config.toml
n_head = 15
n_kv_head = 15
head_dim = 64
vocab_size = 8192
bias = "none"
init_std_qkv = 0.026
init_std_o = 0.0
init_std_up = 0.026
lr = 0.0129
grad_clip = 0.5
warmup_steps = 200
schedule = "wsd"
decay_fraction = 0.826
decay_shape = "linear"
batch_tokens = 131072
MLP neurons of a small language model. Each row is named by its layer, matrix (down: output weights) and neuron, and shows model dimensions 464-591. Each number is 128 + 24 x the weight over its row's rms, rounded and kept within 0 to 255. A neuron's up and down rows have the sign that makes its largest values positive.
After each neuron's rows, "fires before" lists the tokens most often just after its 100 highest values on Wikipedia text that the model never trained on. A number after a token or word is its count.

L4.down540 [177 116 111 126 114 105 133 111 119 119 122  97 143 144 130 168 114 112 115 121 112 130 139 141 138 139 112 149  80 111 145 143  99 121 139 213  83 119 132 143 128 109 153 138 108 124 114 111 139  86 174 108 168 116 136 133 146 138 139 128 134 127 128 140 108 104 140 164 103 123 143 115 109 121 111 124 129 123 142 107 123 102 121 105  95 101  87 140 115  96 117 124 181 128 182 109 137 142 132 137  96 126  98 166 121 133  86 120 121 135 106 160 142 112 147 176 161 130 155 136 145 122 116 126 129 172 130 126]
fires before: "\n" 98

L4.down127 [135 103 119 175 152 151 146 125 116  96 152 125 119 138 108  90 115 127 131 141 135 128 177 100 157 154 129 117  81  98 149  87 123  92 123 106 122 157 147 100 163 151 120 117 129 146 136 131 149 146 119 155 104 118 115 150 160 121 104 147 109  93 137 159 122 139 161 162 138 114 131  87 126 112 164 188 149  94  92 135 124 156 100 102 112 165 124 180 126 114  80 135 110 129 143 121 118 135 166 129 116 122 136 109 111 133 125 147 110 145 109  86  78 118 147 100 132 154 122 108 100  80 130 141 160 121 132 107]
fires before: " " 45, "dale" 8, "-" 6

L2.down247 [116 167 109 150 134  86  92 170 156 146 123 152 142 114 129 140 121 114 117 115 104 205 137 131 135 123  92 131 124 135 115 161 127 151 157 152 129 126 116  77 172 131  99 113 127 125 112 141 152 123 114 130  94 173 146 119  75 157 101 131 131 148  94 130  96 114 112 140 100 168 112 138 116 123 150 127 103 154 107 149 108 170 138  94 126 147 116 192 112 114 162 146 142 115 195 158 131 107 127 164 111 112 188 142  84  96  75 128 145 140 119 192 127 158 146  93 135  86 132 132 144 144 156 121 108 151 146 102]
fires before: "==" 42, " ==" 11, " and" 10, "===" 6

L5.down575 [136 114 109 143 121 131 118 136 110 141  80 139 119  99 153 130 139 117 128  98 167 126 144 191 119 151 139 118 148 114 180 119 107 145  80 143 179 103 136 120 107 119 153 162 120 134 136 119 144 139 116 141 101 102 138 143 148 101 156 125 157 143 109 117 166 156 110  73 134 118 152 107 154 142 138 124  96 179 111 144 149 116 128 146 124 125 124 131 129  81 141 103 150 124 195 113 127 124 123  72 121  85 170 112 109 163 133 139 147  87  99 143 177  83 111 152 167 157 129 180 155 127 152 122 137 140 160 141]
fires before: " " 61

L5.down304 [ 95 150 127 141 131 107 122 121 124 167  96 171  97  95  93 131 140 165  89 148 144 134 159 144 144 130 123 151  87 152 119  93 142 132 101 148 145 108  93 121 157 183 103 120 134 122 122 122 118 124 162 137  92  90 103 162 127 107 128 150 126 149 157 121 137  90 161 130 165 161 149 148 157 112 182 159 139 144 141  98 159 131 143  92 123 176 109 108 161  99 129 104 138 118 151 168 125 123 129 128 144 109  97 115 117 131 124 115  88  99 147 143 150 108 104 112 130 119 137 128 107 134 142 118 112 188 176 150]
fires before: " |" 39, ":" 13, " \"" 7, " " 6, " of" 4

L5.down512 [148 114 112 156 168 154 156  95 124 134 136 122 127 157 121  97 117 109  96 126 111 105  89 107 134 118 144  93 152 130 152 132 164 168 147 126 143  99 153 114 128 170 115 165 155 119 143 108 104 136 148 113 157 161 147 167 145  98 101 113 100 121 124 124 132 129 176 131 147 132 139 110 118  90 143 156 144 178 112 181 169 130 134 120 159 138 110 189 134 132 129 111  97 106 145 111 135 126 129 141  70  66 104 149  99 148 128 112 145 133 136 136  82 123 132 152 158 150 120 125 134 117 121 149 158 109 150 129]
fires before: "\n" 51, " " 23, "-" 8, " the" 5

L6.down612 [129 132 102 160 147 103 100 130  97 129 133 125 105 111 124 166 144  97 169 118 108 116 144 177 125 127 120  95  99 104 173 140 115 138 126 181 118 116  91 165 148 137 136 126 124  96 105 101 122 111 145 125 171 122 151 121  66 106  97 113 114  81 160 135 130 126 127 139 141 137  67 133 130 141 103 129 177 121 107  87 147 146 124 117 122 140 105 125 139  90 144 153 137 128 131 103 157 131 145  86 128 124  96 107 121  96 112 178 116 143 112  98 134 116  88 125 117 132  87 105 160  94 152 127 170 145 106 140]
fires before: " " 42, "\n" 32, "-" 9

L9.down155 [ 82 113 119 111 105 112  77 120 131 149 136 104 148 103 100 128  63  93 129 109 133 159 108 127 107 138 119  95 120  92 142 118 151 135 145 122 123  82 126 155 119  98  97 176 137 126 113 111 118 124 125 149 125 133 138 122  99 136 124 142 187 164 188 113 122 143 120  84 160 161 150 126 110 126 116 111 121 132 113 154 136  96 165 155 140  89 127 142 131  88 127 101 136 139 169 111  94 117 102 139 178 106 128 142 124 106 134 102 169 120  94 115 111  98  92 161  96 125 128 135 174 118 158 136 118  96 123 126]
fires before: "9" 19, "0" 17, "-" 11, "7" 6, " " 5, " the" 4

L4.down143 [122 107 139  89 153 131 120 141 130 111 128 127 140 126 129 117 132 145 124  74 157 181 142 131 117 123 129 115 113 116 129 161 130 147 122 143 123 139 104 123 171 129 143 152  87 127 122 140 145 122 155 144 129 165 132 132 152 152 109 111 139 171 104 132 132 156 133 121 117 139 116 106 117 137 128 132 114  96  99 120 113 134 128 127 134 131 121 162 114 119 147 128 115 107 128 134 144 121 106 130 159 114 134 121 116 108 130 116 122 135 139 130 128 109 112 139 128 139 126 110 145 116 147 133 127 154 115 106]
fires before: "\n" 100

L9.down196 [121 114  96 139 151  99 144 122  97 108 171 158  72 119 112 137 123 167 139 125 158 120 163  85 112 162 155 133 158 107 172 130 132 154  98 125 116 104 111 163  74 147 131 130 174 131 117 117 149 144 107 128 127 183 105 119 149 184 116 117 124 147 124 126 101 159  83  83 112 129 169  92 156 107  99 142 124 129 137  88  92 145 107 116 121 102 129 155 131 142 119 144 139 160 129 108 170 135 147 124 152  90 169 136 133 103 161 132 121 140 110 147 132 100 108 139 160 138 179 167 141  82  85 163  95 163 132 136]
fires before: " " 50, "," 5

L11.down553 [139 132 133 124 141  90 128 145 138 143 118 150 170 111 151 174 102  94 140  96 166  93 132 177 139 110 155 120 122 133 135 121 163 160 147 125 131 130 114 162 115 160 136  57 134 158 145 146 128 144 126 116 111 111  76 115 111 109  96 107 112 122 142 114 160 139 148 170 138 173 120 156 130  81 102 107 121 144 127 113 133 144 142 143 100 134 130 123 142 133 130 112 122 123 156 113 158 166 125 110 153 108 185 104 106 112 103 106 103 130 157 138 113 124 103 137 122 106 136 121 136 134 149 127  90 190 166 132]
fires before: "|" 46, "." 9, ":" 8, "^{" 4, " |" 4

L3.down680 [125  91 121 101 175  96 135 119 114 150 105 139  80 100 116 132 143 124 136 146 115  91 113 126 124 110 154 152 116 143 151 136 138 111  91 129 121 140 117 181  94 163 102 127 196 144 137  93  91 120 123 118  58  91 139 126 125 130 132 137 108 155 140 178  88 122  79 135 187 147 147 131 108 130 103 139 139 125 129 148 150 130 151 132 128 128 111 129 156 107 198 166 134 129 126 136 141 120 158 104 111 158 134 147 149 134 141 135 113  93 165 124 173 116 152 108 134 166 132 105 122 131 153 105 130 113 128 115]
fires before: "s" 49, " \"" 6, " the" 5, "t" 4, " " 4

L2.down728 [126 141 122 163 127 174 106 115 155  82 113  92 144 129 115 143 163 101 101 149 182 179 116 131 141 119 113 110 159 123 126 140 111  91 124 166 101 118 151 155 149 103 146 141 131 130 155 143 120  94 168 155 161 164 122 135 128 151  95 145 127 164 136 155 146 121 125 146 119 130 135 143 129 110 162 109 115 147 131 139 126 106  91 105 134 118 134 143 182 134 102 143 103 105 141 131 108 117 139 155 141 176 150 165 127 127 133  80 132 107 137 112 103  82 143 150 145 125 132 124 178 137 108 112 105 168 111 154]
fires before: " " 54, " May" 6, "\n" 5, " January" 4

L10.down443 [134 134  99 146 111 141 142 126 130 129 152 137 147 120 134  82  98 132 111 126 129 120 156 117 116 155 163 146 130 123 109 130  94 152 137 143 143 152 130 151 145  93 108 173  84 131 178 102 162 118 135 113 130 119 151 124 162  92 128 144 156 117 147 119 119 119 138 125 136 105 118 140  93 120 160  68 154  96 152 148 132  87 107 144 156 112 125 177 148 114 134 155 131 157 128 132 108 126 148 166 137  93 122 131 123 123 167  91  95 118 117 129 129 166 102 132 125 125  48 115  63 175 204 125 145 131 113  95]
fires before: " of" 82, "s" 5

L3.down585 [ 54 108 126 126 153 168 140 112 152 127 133 126 153 145 158 145 166 157 135  93 115 117 139 135 120 127 118 105 116 109 137 126 190 113 139 112 117  97  98 145 116 144 143 112 164 102 146 157 141 127 121 142  65 102 142 128 151 108 136 111 123 112  93 175  88  93  93 142 144 136 177 126 116 129 171 125 183 132 132 157 117 105 120 145 124 161 121 133 123 140 124 126 151 157 122 133 114  51 127  94 201  96 147 153 116 136 143 151 109 158  86  98  97 152 126 130 106 166 154 112 132  89 154 135 139 107 154 123]
fires before: "\n" 62, " " 6, "," 5, "-" 4

L6.down463 [139 126  67 124 137 136 120 132 148 103 121 111 136 117 138 132 142 119 171 131 156 175 115 142 143 130 141 157 137 114 155 131 120  68 156 139 150 145 136 120 119 154 116 158 147 157 129  93 113 127 133 152 105 129 120 154 180 109 114 166 139 101 151 125 138 159 145 132 160 122 182 141 106 155 114 161  97 189 135 110 115 106 129 191 112 165 102 116 122 123 146 132 124 110 150 157  99 131 161 132 137  79 128 100 151 142 109 123 159 113 130 116 114  83 124  91 133 148 100 150 144 149  98 102 120  99 142 126]
fires before: "s" 32, "ed" 14, "ing" 7, " " 6, " the" 5, " a" 5

L3.down298 [127  77 144  97 128 118 116 155 136 122 137 135 149 150 115 145 168 151 118  54 154 107 121 133 135 105 117 123 108 125 144 140 136 182 136 135 122 146 106 111 184 156 143 185  96 114 122 123 126 145 143 122 146 130 146 115 120 188 111 114 142 176 100 149 155 147 137 122 118 138 127 107 124 150 140 149 129 105 119 155 133 150 135 141 121 115 112 147 112 155 125 101 128 121 148 129 153 135 131 119 153 118 110 159 126  82 133 146 169 111 129 129 120 116 119 137 145 133 132 137 136 123 123 107 120 124 114 117]
fires before: "\n" 100

L5.down577 [158 117 110 143 129 110 114  88 166 120 131  78 112  99 113 140 124 146 119 142 155 102 152 131 135 142 152 153  99  85 117 105 171 144 107 156 112 109 117 129 107 161 143 120 151 121 152 156 137 137 102 147 139 144 131 151 175 122 127 120 128 117 135 126 116 138 124 171 101 108  93 112  95 131 141 150 116 136 118 149 143 111 135 118 172 107 108 164  91 136 132 145 114 127 124 137  92 129 117 168 127 111 102 128 101 109 170 143 138 118 131 151 110 114 126  79 120 135 142 143 141 142 181 160 134 135 121 122]
fires before: "-" 65, "\n" 17

L5.down367 [108 102 126 152 140 145 143 145 148 116 148 138 122 150 111 128 125 100 117 105 121 151 104 105 160 110 113 175 140 109 157 127 121 131 125 166 109 135 158  78 170 125 117 155  86 150 129 101 129 146 101 138 150 168 155 129 153 101 154 153 122 140 131 114 112 147 154 122 191 100 105 131 114  96 158 118 124 115 140 172 129 130 157  89 125 112 107 151 154 142 103 157 122 107 143  98 127 169 152 156 162 127 109 160 137 100 115 153 113 127 146 129 105  98 100 140 141 153 124 108 114 138 164 136 114 142 139 134]
fires before: "1" 23, "0" 16, "2" 16, "-" 4, "8" 4

L6.down90 [110 137 132 135 134 134 120 109 105  85 139 159  98 117 152 152 156 155 117 157 105 154 151  65 120 127 128 151 106 131 109 160 147 153 157 140 160 143 144 147  94  92 118 124  92 111 153 106 162 107 142  92 178 142 145  83 129 100  92 208 118 165 150 109 113 136  83 134 152 101 146 145 104 139 168 144 132 127 136  94 171 105 150 132 121 185 151 154 109 172 132 102 114  96 137 142 142 146  94 136  99 134 132 158 125 124 112 154 150 132 151 115 132 112 107 102  97 152 100 122 104 186 131 128 132 161 139 111]
fires before: "s" 25, "er" 10, " of" 8, " was" 5, "," 4, " ==" 4

L9.down606 [146  98 121  72 128  87 116 126 104 128 154 141 180 134 163  90 136  99 159 100 130 182 121 177 122 145  93 150 141 137 106 176 109 149 164 114  96 106 158 153 213 131 124 116 148 133 145 109 133 107 129  93  87 126 146 138  98 118 149 157 126 111 119  96 103 145 141 117  68 134 127 109 149  75 140 140 145 117  97 128  96 132 102 135 111 141 148 162 113 153 106 142 147 102  84 158 133 101 140 118 132 114 163 131 155 135 103 122  91 135 134 153 119 108  99 139 165  72 143 124 124 100  99 140  81 123 134 106]
fires before: "==" 25, "===" 19, "|" 8, "=" 6, "-" 4

L2.down180 [135 131  85 117 137 173 126 121 123 127 132  97 143 124  92 108 144  82 147  92 128 162 139 101 104 168 114 125 149 112 132 104 117 110 114 104 141 106 160 137 148 108 115  69 143  86  99 106 113 153  97 165  94 105 158 132 133 140 116 107 130  83 155 141 147 144 128 104 141 117 121 135 125 136 128 122 122  81 124 118 102  96 125 138 137 163 124 182 145 103 132  88 147  89 114 164 153 153 142 107  91 104 144 133 143 141 161 143 139 101 140 107 155 135 106 127 127 125  63 162 117 104 169 101 116 115 142 145]
fires before: " " 61, " —" 16, " Apps" 7